config.yaml
n_layer: 13
n_head: 4
d_mlp: 1024
activation: "tanh_gelu"
norm_eps: 1e-06
parallel_block: false
init_std_o: 0.00386
MLP neurons of a small language model. Each row is named by its layer, matrix (up: input weights) and neuron, and shows model dimensions 128-223. Each number is 500 + 25 x the weight over its row's rms, rounded and kept within 0 to 999. Numbers have three digits each.
Before each neuron's rows, "fires in" lists the words (lower case) most often at its 100 highest values on Wikipedia text that the model never trained on.

fires in: "with", "to"
L5.up592:497512526526525477500527492478448475512486517507520525508477521470530476478580487475513539507521547509504430476461492519473505497487523491460491507483490466452500522535500469563488511506519465530514504529500520532469516483456474477498508520477495451487460502536532473479465520511517498480

fires in: "as", "not"
L5.up98:518503522530484535486505476538471489486528503524483511481507448494476485451523473487559452487473533491564460546543476517494534516456522484447490482525495503511530515503497493497508507465521517512485496455454511550459503478455527490514458502497491441484478483509538481500517542547481461503

fires in: "he", "held", "help"
L5.up753:503480504498511492458546481483469471474511524465561513523462498531485500450516503535493529501493462498490518506476488538441465545498505483524511470506498491441525501475533524519505513489526484489527501484488473504566528505474480522485506535497518497478470476515518511491545515496530540501

fires in: "until", "from", "after", "unit"
L7.up68:468514444536490476535544476504462546501500478512472464498535475491506453505536527505519544459493525494546495483498502500518515513482501450491542523470468525508462503515533507460490458489547497511483471487457478506490510528508522550508453502460513494463541479511493507491511463483474549503

fires in: "but", "along", "bond", "by", "both"
L3.up1021:493443478535513484496516536552521487519502507517499507470553476479505462512482494542501495513500471469508495478480530539501484478497469479515507488498462501485461541501539479477511538527515483531518507472492517480525481513493487481455459540510486474501503485510517503493453485512524503489

fires in: "and", "government", "green", "professional", "greene"
L7.up233:479493491485508516563494504466480560505498490498558485529496520493488439472517455508485479510515502505453533490480511461515515462518514532480471488458510519472492486536474477545500495508452492483497480468478544498554546454489543516533541530531480506496522493529507535539485486508510505506

fires in: "of", "and", "distant", "aus", "ministry", "district"
L3.up849:492458516527547506485489498451479531441501480487521563496552542505495485525506494512505489461556502536489493524523492516501483517521490520521512545525535473479481470461495518481471505526480455494528501495473487504540516471512530511431550494502475504477514496491468488486509487470484496515

fires in: "of", "several", "that", "first", "another", "however"
L5.up117:445461506498518520435501497472519507488489509503529482439503456479537462518474499512514527485475485502506495494510552501500493507500483515545553484479507540548487516476467503498492545506463491507526479489539470501501517497508517511493514484504470479519512516550515530480482513497497523518

fires in: "that", "and", "known", "description", "apps"
L6.up491:505470524506508516476530502507528500524472518492436512496467516512479490486482517484475530499522494459471484555502481461498488502552493549520501504503473477507517481478490497495538519472487534497523459494489473474500517468487546485503479539476493514498510537461479506451494507507489478509

fires in: "of", "western", "leaving", "comedy", "washington"
L4.up599:510549492541481472511494511490532496495517503476492512563498516522473500473491521509466527501484476520558496462458493466487517446528466478483515517466485494486542444485521487499491491520515533465496463515505524504520489505512566479513494483503508513545511503447500512444498500473492432502

fires in: "he", "she", "also"
L3.up654:482509499517514491489498487482493473476509487489531508496499509508495476463495509535504524472483492472505460518432484489507518505490516510490507487509521508475500498568464513532505484492525500496470528486450489515513519545501552524507497503477477472465535493493533537495498530483509514537

fires in: "of", "to"
L6.up589:524496499494457484493482502518481518487521498485554503455532492457480519489528534521510488533499461556448529545527484509544478513473535504458517538465505481487501481492509436508488489497508511498505456502511499513541550478480513460505485546512501453495510534498516472537483487506521476534

fires in: "with", "within", "without", "at", "continued", "continue"
L4.up707:494491460478527455500511489516489488471500502496517470478480469506519509494523510496513519506526492458509507517491504478450524434496511552457473462471527540501513486494449512558530501470520520459501524493520458519507501481453491494500481482512521508522443497533480552516519533510481467502

fires in: "he", "pos", "held", "height"
L6.up498:513497476491476481487505501496448499541482493496522516545477504529523560539534543495484475504470554502515465513512525477449467484517451518500515495493552503512546481491492505448496486509547529520536539482510532464494505513494515522477489570529508487508463499518481515511479486481509506478

fires in: "world", "under", "due", "gold", "government"
L4.up463:491493495485548533496494488491510493500488440455484470503490465500521454499488532504536525489469470505509507512544513476512459528502463520517509514440546519464471484502519527515483491510513527481534472481488449489526523506449461464541471555504523488504462471520548487517496504521514494525

fires in: "by", "of", "they"
L6.up4:468468489506485484527489546466495514488527512483532477563493523521515466501461513556483520517517449491510517491495495482481513515517471525521497574515505484474485518490503526463520487499506501481481484538498499482465508461485461502518499508450545532495513478484468468489500469510453496502

fires in: "with", "within"
L5.up243:521468469502540534488532500491511523504504536515533477486510497468508483496529492553505465528533499438536501479475426479478551496526516531429506494479505505475485499478499476507516524467503495494477453519513505521494484500492491517483485479515498479486477489516499474481459534513514465522

fires in: "of", "without", "attended", "about", "attempt", "age"
L4.up361:471495500503481476470559509506504538507512545521479495454473475516512468507511494481443477492481445507529509489520532501481464496532454538522489527489452513476450499501524463486510484543560496475527473474538512539501501436481520547480495533482490488496518515489508514502521498502507477475

fires in: "of"
L6.up1015:518443519522494438485474477493481501536504468508521484499466514482491471527537513534545510478472526530535535510533495492527497476466480553504488481495464505551485500480482454473486484505541526485526546514516469517500481526511542516475518534514489515508518485547531511477570478536479504527

fires in: "is", "as", "was", "or", "and"
L6.up999:480486493466505510524463492513504490537504521493469472519489458483513501490475486509467497515502485489520507505547502546510498477532496493577509466525452521495513508535455495507460531566525478533495496452475467504535527512501491504510438486461564504518503486505544477488562519510522483529

fires in: "the", "median", "someone", "had", "a", "households"
L5.up388:452464507504502508546467524467478478502526484492484476545502532538478492484502512492498506487493531507504527450495481538575508485510524496475493497499472461506454512468461512525448487500506494496477503497473518484506497498486511507507531484555514537456439500476505496516489529517486536498

fires in: "following", "was", "were", "are"
L4.up950:418520473479536489464507527520527539497499514494496487474503507510488465487530509487495520516466481490477514514502519495517533482520499465518493503523466540452527502550517510553483513567536527507546495518495530485523505478517514528498490492443452486477543487486492465473474524471514512497

fires in: "not", "remains", "households", "remain", "remained"
L6.up177:497571467518524491494490545512498449481491489533514507543494494534452502482513520493499489511521473454509496461539474513551479456505509501483528446479524495508495483489548490532475475497508468491491525542490508531483524520484524528518518484533485440523511498484507502483516504512464459513

fires in: "in", "date", "romanian", "since"
L8.up730:473522481513540509494504513563480506519525488507551495467505463497489466475480507466468522491484513487500494496493537506525540514520488547450464517487474513444492503501482509461524475557522522515523465536472502496472488473502446512496458491512501505499495495527504549490511475467503487520

fires in: "of", "through", "commonwealth"
L6.up588:469483492504528499529530504504505465485499478489502524509486487467501477531471502481501508529503479509461506493512512513518478461503525510483517496503503515542513489516458492534508551499525523518480513525504473516490517466486481541478563473471498489522496468489520524483475511515479519486

fires in: "not", "several", "made", "seven", "women"
L8.up643:485497517512482491498491449458467512436474535478461507501497489532528486489555473499513504498469518493510491519492514525498471493455507487502493466525518462514503530530507583474524494446497483532508508485483468508537492518503501493508491527532467513540509519451518447490522524543508519483

fires in: "from", "through", "throughout"
L5.up362:492469512467513522495497480477473526545474473471485480536544467495475532508492495503531521517527505507524514542478509474445502495477491528502519531476472519485491465490557492482494509473501502506513488474489520491531440465490521548520500470492463481482521439451499474458522536485481508494

fires in: "of", "gold", "graduating"
L4.up549:472532483526567513519504477479464509510544512484460516561506455515535468514463485501477463479516494500530489540515466492522456466516499541511503522465448471521509505474515507480522457496526498467455490476457515500528491503487501460500500509509459456523504519506541521497500547499480474473

fires in: "of", "routes", "silver"
L3.up688:527477553452509478497500532509471497430468481492517492511467483496509530493492450491500448478517498507482475494552530575527496499537510536482488509503507522497493540462498510504496474527479466526508507523512485479492509482471522482494469518473515486503484474503533472490487564531458503560

fires in: "to", "may", "never"
L5.up808:472487521496478518515522497494486547515529452518461461513529513461470520481529445475513553489508520490534466484521524475469522482508484493504506504511480491506491524510482499502474499491473485523463488482507515500510518491515504465479480537467464475524482529521455481523495501480521521517

fires in: "would", "he", "you", "my", "where"
L3.up952:518502494461493457499528498445485495498522507500530519527530481519513480524478491512512526490522538498489537514482537473469475465492488480508502451516463508507502476489517510507511511493504528461514518528492511453530527489492520460499505546474523521530484480536559493484504471492499502512

fires in: "the", "win", "known", "winner", "someone", "its"
L6.up638:485506443538556503529488471471501476500559523483497443492531471532507522528531520501473483519484497480484505498557480529436505531476516530473466520499483481516502488476543520498471500504483503465476448500472538468524457474472521477475501484479525532513489484492508486477509546487514522524

fires in: "as", "india", "apps", "appearance", "become"
L3.up194:496481522493508513507511465525498493450540500506504495529530467510496486534489517537539520497510481521493541484519484522528527505477486487491460484481522519467550461485493499505491501484508494517510493473544527539533513496518520473499448493503488523491510520513495485497489494515487500520

fires in: "as", "by"
L6.up334:531475503466481507509518494498505502453490490511495517498452508443528489482500488479522486506524500491520459523515491511519460480485495487430496495509485523477493478527566472475480497511538490465508525462469484490507517520484526528502458551515486529498473504476488453477483497499465498509

fires in: "who", "we", "wood", "weekly", "women", "whole"
L5.up253:509541508515521473515546522474489518492546489481527468506479505476482526519543506487510489516540481524501497528502524434466501509493461510487500494511475480521510527514510522470507584474498473511493494480491475497538524535525456496495516537511508477515526483489531461541506489465522470446

fires in: "of", "current", "currently", "ground"
L4.up389:535513460549545522485533488521488505501513496473471528473494546453508460524415513476491505514486480483462482504494464521533499469539509490530465522481483499485534540497494490463495493463483493465490490485480510476499475474524496488481510518561538488515524522455500490457506504487515512520

fires in: "and", "but"
L7.up728:473507507481456484502506511478467550480520427476503469511552476527536523482540482478486547529485501476544481548476517510481481472524519472462506496488499480507552535510470495465485502534538455491479500468495509493497531500475542483461525513489479499490543512473521482517494489478475449528

fires in: "is", "different"
L8.up1009:518506460512533499499522497499518506480466491507499511502502456473525488506517480524493494497506513467480513538482510506520500516506507467475494538511500516498495519542439505513486537507463511459532520463462497482479510521530488516461532447508518489503484518483470521537460496540498518529

fires in: "for", "former"
L7.up295:518494492507501519514494528468460524498484505501567532487507477469475503474536471519555522442450486454478502509477555492502499478525477496532499519469489507510486541499502467548525468428475451474522523502493485488509461460537435505502482533516520478498534509513526508470481507502527511467

fires in: "not", "also", "would", "has"
L8.up914:503529496475473542529485498476489500455513488492484521544494501467517430520541439493505500495483526509549524535540549526516536502498483475512487511518525507547494493499500511496505532472506450482459515496510554502471526502507491507512465492464481481560491484521510517491472515514471500491

fires in: "was", "won", "is", "worked", "will", "would"
L6.up325:491467467487476570531495491534507472491552484527483501508516492462548566523506513509541481504537451503527513491503453514543496554446511493514514532514528512542482509490501493498495540437465564484526464494487480537528496540487492523541505511542514448431486451495469489466500532545506478477

fires in: "to", "not", "located"
L3.up262:487487532515531519513529536499458518486515469479543480518488535526517521481469469486502508541525514515555478476502493526481488454535491484484513502522500509498496509516513480508474487478546469502473521492566520498487485503516469476468457541540475495476516505504513511506510478505488509522

fires in: "in", "as", "includes"
L7.up635:508490452464502432503501500513482518509482490519494499531531533443461488494453465514531492490499494511542509524508471461528515488502496510519480499487513536469498516516506489489524522561487501461516524479493500491487519495484515512563469528477548477505511481528471505474479475524487506522

fires in: "with", "of", "non", "someone"
L3.up915:501476493499435492505542503519497522515497497523522491481435495463483465501506472498538533531466492472523480505517514470497526507487451506486516544482501516508527493501535485502483514507481504450539493468530487539552490521483508484511541469518465519520510524512485532511486517502502507518

fires in: "his"
L3.up698:465514553503497479484501526491509482492491524483505534497440467488497448519468485506497544505477513487477481510524517539493469479545538492508498483490497512489514543495516477479495526498493514485513502500467502495510499482507517514508445527514522468544492452493520512535545445490484513499

fires in: "a"
L8.up12:508464439488509525518497490515487475494518462499503485497546466554526525502490526490500484510494551532498515512530518480500496504464488502475492511501510500480451517491463458467496528498521509467515503520466482504481475487517478519450547485533522504511559520490509477513495504500487506487

fires in: "in", "as", "the", "a", "for", "and"
L7.up243:516492468496494451506500524504488470540469530479486516487491501503489479495504518525535523466513505488511523520510518452556548521484486570494479486499530548501534498515461467446499491485492476507484458487492536496472498532510511525542485516545499466506509497480455550470481495474523481508

fires in: "to", "years", "background"
L7.up806:503499538498506498472464511445480520501481514563475482496507459466464464550539521475455541499530498519517511529472528503470491481529476497540504533497489556493463483515538500493491505504510504499485452508463510498512505463505510423490482459510484519515509481537489500484533520510500465506

fires in: "of", "were", "from", "older"
L4.up498:490474467568493516475510530480466519501524525510472505551463488482486490480545554506497488512536530517486493493481515504494492467497545504492437534470451469537472496508470532508520503511535521493494483461485482523516509499497530506451483449508504502514525509466535466506509496522481488486

fires in: "the", "they", "then", "there"
L7.up276:529500482511539500540553458488503493516495526500478507508509476485524513483502518501497486562503492524538474470539514500501497520513517462540480482495520474492463510461521502517497494534484517515515485536520491487531533501477497462511496491521457495532541488464467469526520538491427523523

fires in: "to", "for", "a", "adventure", "as"
L5.up971:512502513508509533524530503501513513502487473517543535480494464494522458510465505492456489485472507542484486491473495537504511518523429501486503503512472569500540536501485514480465466467530501500506493511504509480496489440482502453492491500507481474513514497520468442534470500509537487515

fires in: "to", "the", "under", "daughter", "after", "for"
L6.up933:499519523499474489501506458500479508463519517501475506516517448505445501550460498473497501534465523501552447528553493504499520506534474491494544498501543516498490552514484434483501515500482502510522492494507462515472475459507488480516474501515509506467526477517500518468493513470490518510

fires in: "as", "his", "goin", "him", "an", "kingdom"
L7.up906:477510504535490507466523544496500496475504518507499509544460491488466452513484488495521477454504511493503486550530491543490515511518494497463500514498523502497489483499480510501476529497459484493541517490466538444456466466471516517454469466513509536562518468446487487550511518536495486499

fires in: "it", "she", "its", "he"
L6.up837:514474457513497481486542546424479496476528454518486485456538498520477500430504487528506510529504487526513477510494468539477542551541469510493481466516516465483534486483502494488535479529489568493523532490489504494448479505511492492537529492486512500481460472524522482503504540482539535534

fires in: "season", "final", "round", "tournament", "singles", "seeds"
L3.up0:474471505467500501492539519496497454473480495499519489473515531518494459509502514487475532467495495533498480518484534503481498473452501535477481496511449497472506513481493488504498498573487527457520505459491515526491548484547504485483455507542501485498486474504508533517522488517547472513

fires in: "and", "the", "of"
L7.up723:521502453497502529506510475496487495567498479511515500484490497462506487508546502517508516500523472547563520474549486484503530480461507513480520497445509481500490496520476484469505532475489485475482494517511529500556470477514507484504518501504505494530538469490476502523532509482488494474

fires in: "during", "featuring", "following", "of"
L7.up696:515505485498468493506480497552479517545505512495505511478524499458441514514511494509525474485502472476509495489527503499496468479460472506486529506500477547493477525514475499522535463571511495511463482493499473519563456477439508471493499492493546479487490510512511514451494478548482483538

fires in: "north", "world", "george", "under", "gorilla"
L4.up10:505503506505479496481502488476474493481540491491471480493516534481533497530488497469516501443488501482514531489461532504531515504477518472511495514466467493509489493480497554501497514520492504475522486474496540497458469482447528521479515498469491489505491478487519497527489534526518473486

fires in: "of", "district", "country", "county", "court"
L3.up296:502492468487469501473548476495510491512520524485510480487471530473497475511491459503500539537538468518527493517479479487536453514439465488533493517524516515552510490489528533469564518545507479477481471502501522500479497466506507493492532529487457492482482492489531504505491499473519531480

fires in: "of", "from"
L6.up15:474509456571551531482510476446505513524477517505529514507497495497533527490483509517458503543496482469553504484503497491496503454525521523433530505478469499471515527503497500479492502490533536513456508510491538532511512508428525513522523499482506509500492484492481544503475472472536487534

fires in: "a", "footballer", "football"
L8.up817:461538482469532484507514477500502512491538535568471472445506520489504464513517489503498553493506525534494524525479503513518515463511480490505460508486509495515483520523474471489466495555477491485527480496512510472470500499501456516545542509504519472513502489472482498493479503531502486504

fires in: "the", "it", "their", "its", "land"
L6.up415:499518493500481521512537507526484479469495534463465513501507529497485510476470511488553514482479526483510507517565496548481485533547517487487492500496493531542512489518482476489520513475522498463492485492477502500511496471488549473472527506504536519509558492501494477498490523480542505491

fires in: "only", "number", "office", "nation", "night"
L3.up133:488459473531485499523560500486465486452526461528518476476448439521499513495568453518484489477491547471499482496479521504483483504462504567498502446517515521487525463516506463493460544496487531502498518487476470496486534504520476531500507492504487493513466495516500483479503510463468504490

fires in: "to", "such", "richard"
L5.up308:486497503487508482559519519472497465522553500500528495521502487511472509481461536485501489514519502508500473506480544524471495505520481456496510498494496483479536476490495519532461487503429458541486500487487461480514502506536439496465460504503460478505493477513488507499518524522534468517

fires in: "government", "football", "footballer", "band", "however"
L3.up128:473491495447538493459513515400529508497508477459510518537499499539511478477499525515531491466443504497467578472494525450555519477493483530485494514496503451496490456524518493501479512486513510514512471509506485500526472510461465483507492515512507502520520500504510519548534510521477522528

fires in: "his", "however", "in", "well", "her", "made"
L7.up894:504530486510468502488489481477545492543508525506491470507487463465417519473465456500525467509466520490475512519504487518494496474504484535499530492500507474487545520501518501521521490530504484509541458516545481487510517534557493517533468503549499460532541489481529462493538483488532510484

fires in: "of", "professional", "pioneer", "piano"
L5.up402:521511490525542484490474515505503505507544479518476479481492510491494513478490503492517509509448518530476522505495508467522499478475523507553454436483528488504505464539511454469525539496528544513464514529527505506522489456497513477537534538466500478487475505477502507501520486498498519464

fires in: "that", "supreme", "before", "after", "until", "agreement"
L7.up521:462491495511536506480489493488494527534503515513500471515506488459470508493495505458459504499479444508479494517503484558535511520529516468504514445487445530476512528532507499491471495504504499517443470471511441498505533528473515477506505505507508484524517502509511515464498478481486509527

fires in: "february", "when", "after", "life", "the", "website"
L7.up133:527504464535478489537491482490488538522539494515501542481499496474530490475530558489478536515485454487519492510517500535474534486521481472459507474472470511491494477476496478508486514506496515515490492452495485504512554514467528508453490556509512535558518445511537495510529501459485470520

fires in: "of", "new", "when", "and", "although"
L5.up881:505478498520487477512537505480486505484499458477490504534517455501496518530489534463547502495487506482522500521540503492455460518474490522491478498502479506506473543527485501467493517496493491494494438504510453540509513508502536469498479496550510527533523495514463522465532499489464521493

fires in: "of", "cro"
L3.up519:513500491475497493479483494494489450506510527469526458491492522467558504543480478495512489493503469517513526511528472463482496499486499480524494469512513610502534514491429497515505443512480465513497459478498505497529501507537525466484476473510490519483505520490503519488487448509534505564

fires in: "as", "a", "an", "in", "apps", "political"
L3.up623:523473488420487498512473442493504476501550519567512520508498495512528493512518477511492502489488523545513463467509505514497547582471455520510471524501544505495485533534482515453509543536490447484490497505487484493519512508527494440480507526477457470493501515522513498512508493459471479504

fires in: "his", "its", "a", "american", "s"
L7.up30:526482522509502487539514545495542495494495525550494501519473459466465505522499516544456506476493531497455497509506530500526467505492475528505506512459488506525571477515478456467453532499499474504514467478511488542464492495505494533507512546526510505492484527513569485484538484447513516473

fires in: "of", "president", "secretary", "succeeded", "representing"
L5.up91:528489473493502474506472473484487503492501471450487500526503505461509502491489492533490483532534518529527507546486495514489479482486503540501485467486488527519505516520462501536483468526526501516536480527533497528583540488460472504467480475499448473468545495501522514523492525483512494541

fires in: "united", "university", "until", "released", "unknown"
L6.up668:505541454517534507478513472531485486491499527496553441517475540509518497510552493478502529496518480490495542506495463480480479515525485447513479500551482495510489504507496500490548513492502469512519555462447466500477520520504502513498491521505519503440489479557508491565541493520492502498

fires in: "of"
L6.up805:510510480477464516502495518505504547500548484481486501506495495471499495524524476479494533498504479455486472499486514500505492463504473485532501526508471520460469487523510488576508565517480438470519496517539468543529502497505531505499487534457518494488525529457512512465514500515508503481

fires in: "between", "made", "to", "both", "however"
L5.up174:478527465551434510459468495502504512487510454518484519470518496516520468547488523521467532493471514484491471503530520492513493480545519465472505506487500490502506527545481481503535510469548496541530453468491522497505535488543446505493494548516516489504514468518491478462460517536477532499

fires in: "not", "also", "career", "density", "and", "0"
L3.up61:496493473495457493517519504493520506466482482470510524511505505525497488479472475479513527501534488481525518470547480508474492502490502457540477491524488534512517548502495505526452519478525435491518510468508491516479470533469554548500469512516526464472544508441521509511525517472465513491

fires in: "he", "who", "held", "head"
L3.up677:461469501540461504482478483453497489479486478510536528497473486541479535472469529501481498466509508572531536516442488487483498504555543510503532466491508468459495469487474501473504511485531487506480484480517517535499510559519486515510464519462495488494501469499479475501541497517489524586

fires in: "his", "s", "this"
L8.up619:485464496512459521505531461508514545525516517525506518505443485498467474509486491493509504480521526538479463510514528509458523525519555511499516476510517527515581493480538508482480512509475500546481496452476476513507469525457522517489481521544464488454481513511493523496511505501452511530

fires in: "government", "general", "and", "former", "coach", "governor"
L4.up97:475521515481507523510464476441468491478473480499477519519494479522517468510542450477491477511481515487506492515491487507517477435498518490509504481549547532454477490510471503508563481487499490529515469504523507496547481537532469552488512548504488501550501496543476502483551525557537488502

fires in: "until", "due", "the", "unknown", "she", "dark"
L3.up28:514461475463526534533545467485487451514522501504511468476483525512479497463537463498512487561482526465537471513510474503494495514488499502486520451495506504534486514508489509524496505506503488481531486521471487504528524510518499484489438509530494494494488474503560492532489511489526495459

fires in: "with", "of", "main", "contains"
L7.up1015:505514502540500511501505487453468514503488458559570498494489505501505496506495504491527438499516501489516459505472535504496481493523498491461537552512484489501534506485471485487506470491473461479484483482500526526472523517461462523452504463471530504540506475464508505459469504546477527508

fires in: "he", "held", "help", "head"
L5.up955:543534494484488507500508524499476550501483506527493466523516534489488514506479485493478494531479478538505467487470505455489481528501477515457468494489502468496509518510500527464471503503529484529488534500501486515514542506472520495531515522513470509501524476493519505499528487505517490516

fires in: "were", "two", "was", "he", "made", "someone"
L3.up347:496486495537472530434517495495446545468523479490510514479490549508492501483498518470538496458540475477502473501455480520557516504510491494461472496486462496491473518524453458491514511541519502507504497506479500500560507538477539529502491542500513522462512524508525482524532508495518503468

fires in: "at", "round", "air", "retired", "circuit"
L4.up715:492453471550527521479512480504521529470512519481519467512497459529554502495515513492500512531472494513513518540497516505472477483548464504464473489434513512481482520488515482520488510485516507513518484473512527509531513443491474552482543525480505508477447490504515528466490509545529489489

fires in: "is", "under", "division", "was"
L8.up118:500490474489543495494529486506494496518494493499491513485487462532479497465490466517522511521496511493526504518497495538500532499511491494513547500518514530513467581540488520545541522534509484478504520492467490517489502521508480540487515514476571444473498504480499506475521492497463478564

fires in: "september", "march", "october", "august", "november", "july"
L8.up938:514516484540511460531543535497510497498535506486482511481509501519495534473523461482527490536530472465501491490492503518495504538504458491504511482505502477511511540536502484449548467511490487492449508500487516510523452497499540488449457507510494504505501522507518504495511502472543501488

fires in: "for", "women", "district", "romanian", "former", "romania"
L4.up942:512502481512524472514447540506514505519504512420528529538476463499477509520544514511479520502462468489515511540481510463503505496498500468500483516486527525499534503498484484519549466533534493490514490475533485489541544490478467456493449510543521495487474538480504471468547507488479529487

fires in: "there", "only", "released", "which", "once", "each"
L6.up396:473514514505484508482479510488524501521506530508489502453511470470502499493498507491495519520539447485505496515479511476473459483496494514514498499516514500490531490504542469494543508531499461467479546512469432509533529519463482555541455522482494479518504469459541503512556547504506511467

fires in: "the", "since", "time"
L7.up778:482517509475504485488485489486461504470505462529482462489555457490510529491499536505462495490497493512499431505496507498446550542491490457482481461500522521505537535474524492522517526481500482507511483506512517535505476469538542519531529488558462533470465480518485482501487525516458472493

fires in: "played", "of", "released", "composed", "fifth", "pos"
L3.up375:592528480507475480540453473485540469515483489474543495499485477521477462556527504514473531492514501544520523501509541501519464549476489539470488535488497511502471515515454546505528485486468517503495482502524486510512532513516470473502474545477498472507496519453496503496494478470527504502

fires in: "it", "its", "and", "but", "only", "once"
L3.up452:494533504457520500486517491500451473511493475520520508515508487506485473468497493488522496496479544529554506507495493481512505491478491509488524497511497478482511498497502510497487519509488468449523487488487541523517512505490488490513481472495501529533532498550518527535530524522474528501

fires in: "to", "by", "took"
L5.up329:457509519490486531497503477500479480452510538478480510530540476473494504546515504503493550496489481493517515522563506473502487448480523467490506506516473502460532517493493518484480490502515480494518521516504501469489504494465533521530480500463505511497474465481482442481513501468497444511

fires in: "the", "championship", "this", "through", "though"
L6.up648:499486524492486531508511500524485469489492503460502524464494506471499485512466511439498520501491503491518525523483529504484498486491519484551569503512494457464495485518476460484524489562499478501545496427444461539494515514427467513494449482487490490512518485473555506515516562518497476478

fires in: "of", "critical"
L4.up404:436434507509498504506533521509521485465531518552513463458483489483460485547510474504492510476498487457481482495522510523514461506468467508492523488488497521517478502483486496506510500462478498454507460499510470491526522506489471494475505562519527508491495531451503524520488514536539470491

fires in: "were", "was", "series", "reference", "general", "are"
L8.up611:473479503492521496498499532434505483543480468508565513438516487560491550494499485505498479481490510515531494526461494496464531473505459444534516502558475513472478536520510503501515429464514538492480515494450506525507495505474482512569491489450453470502532538472526478497521567512468488488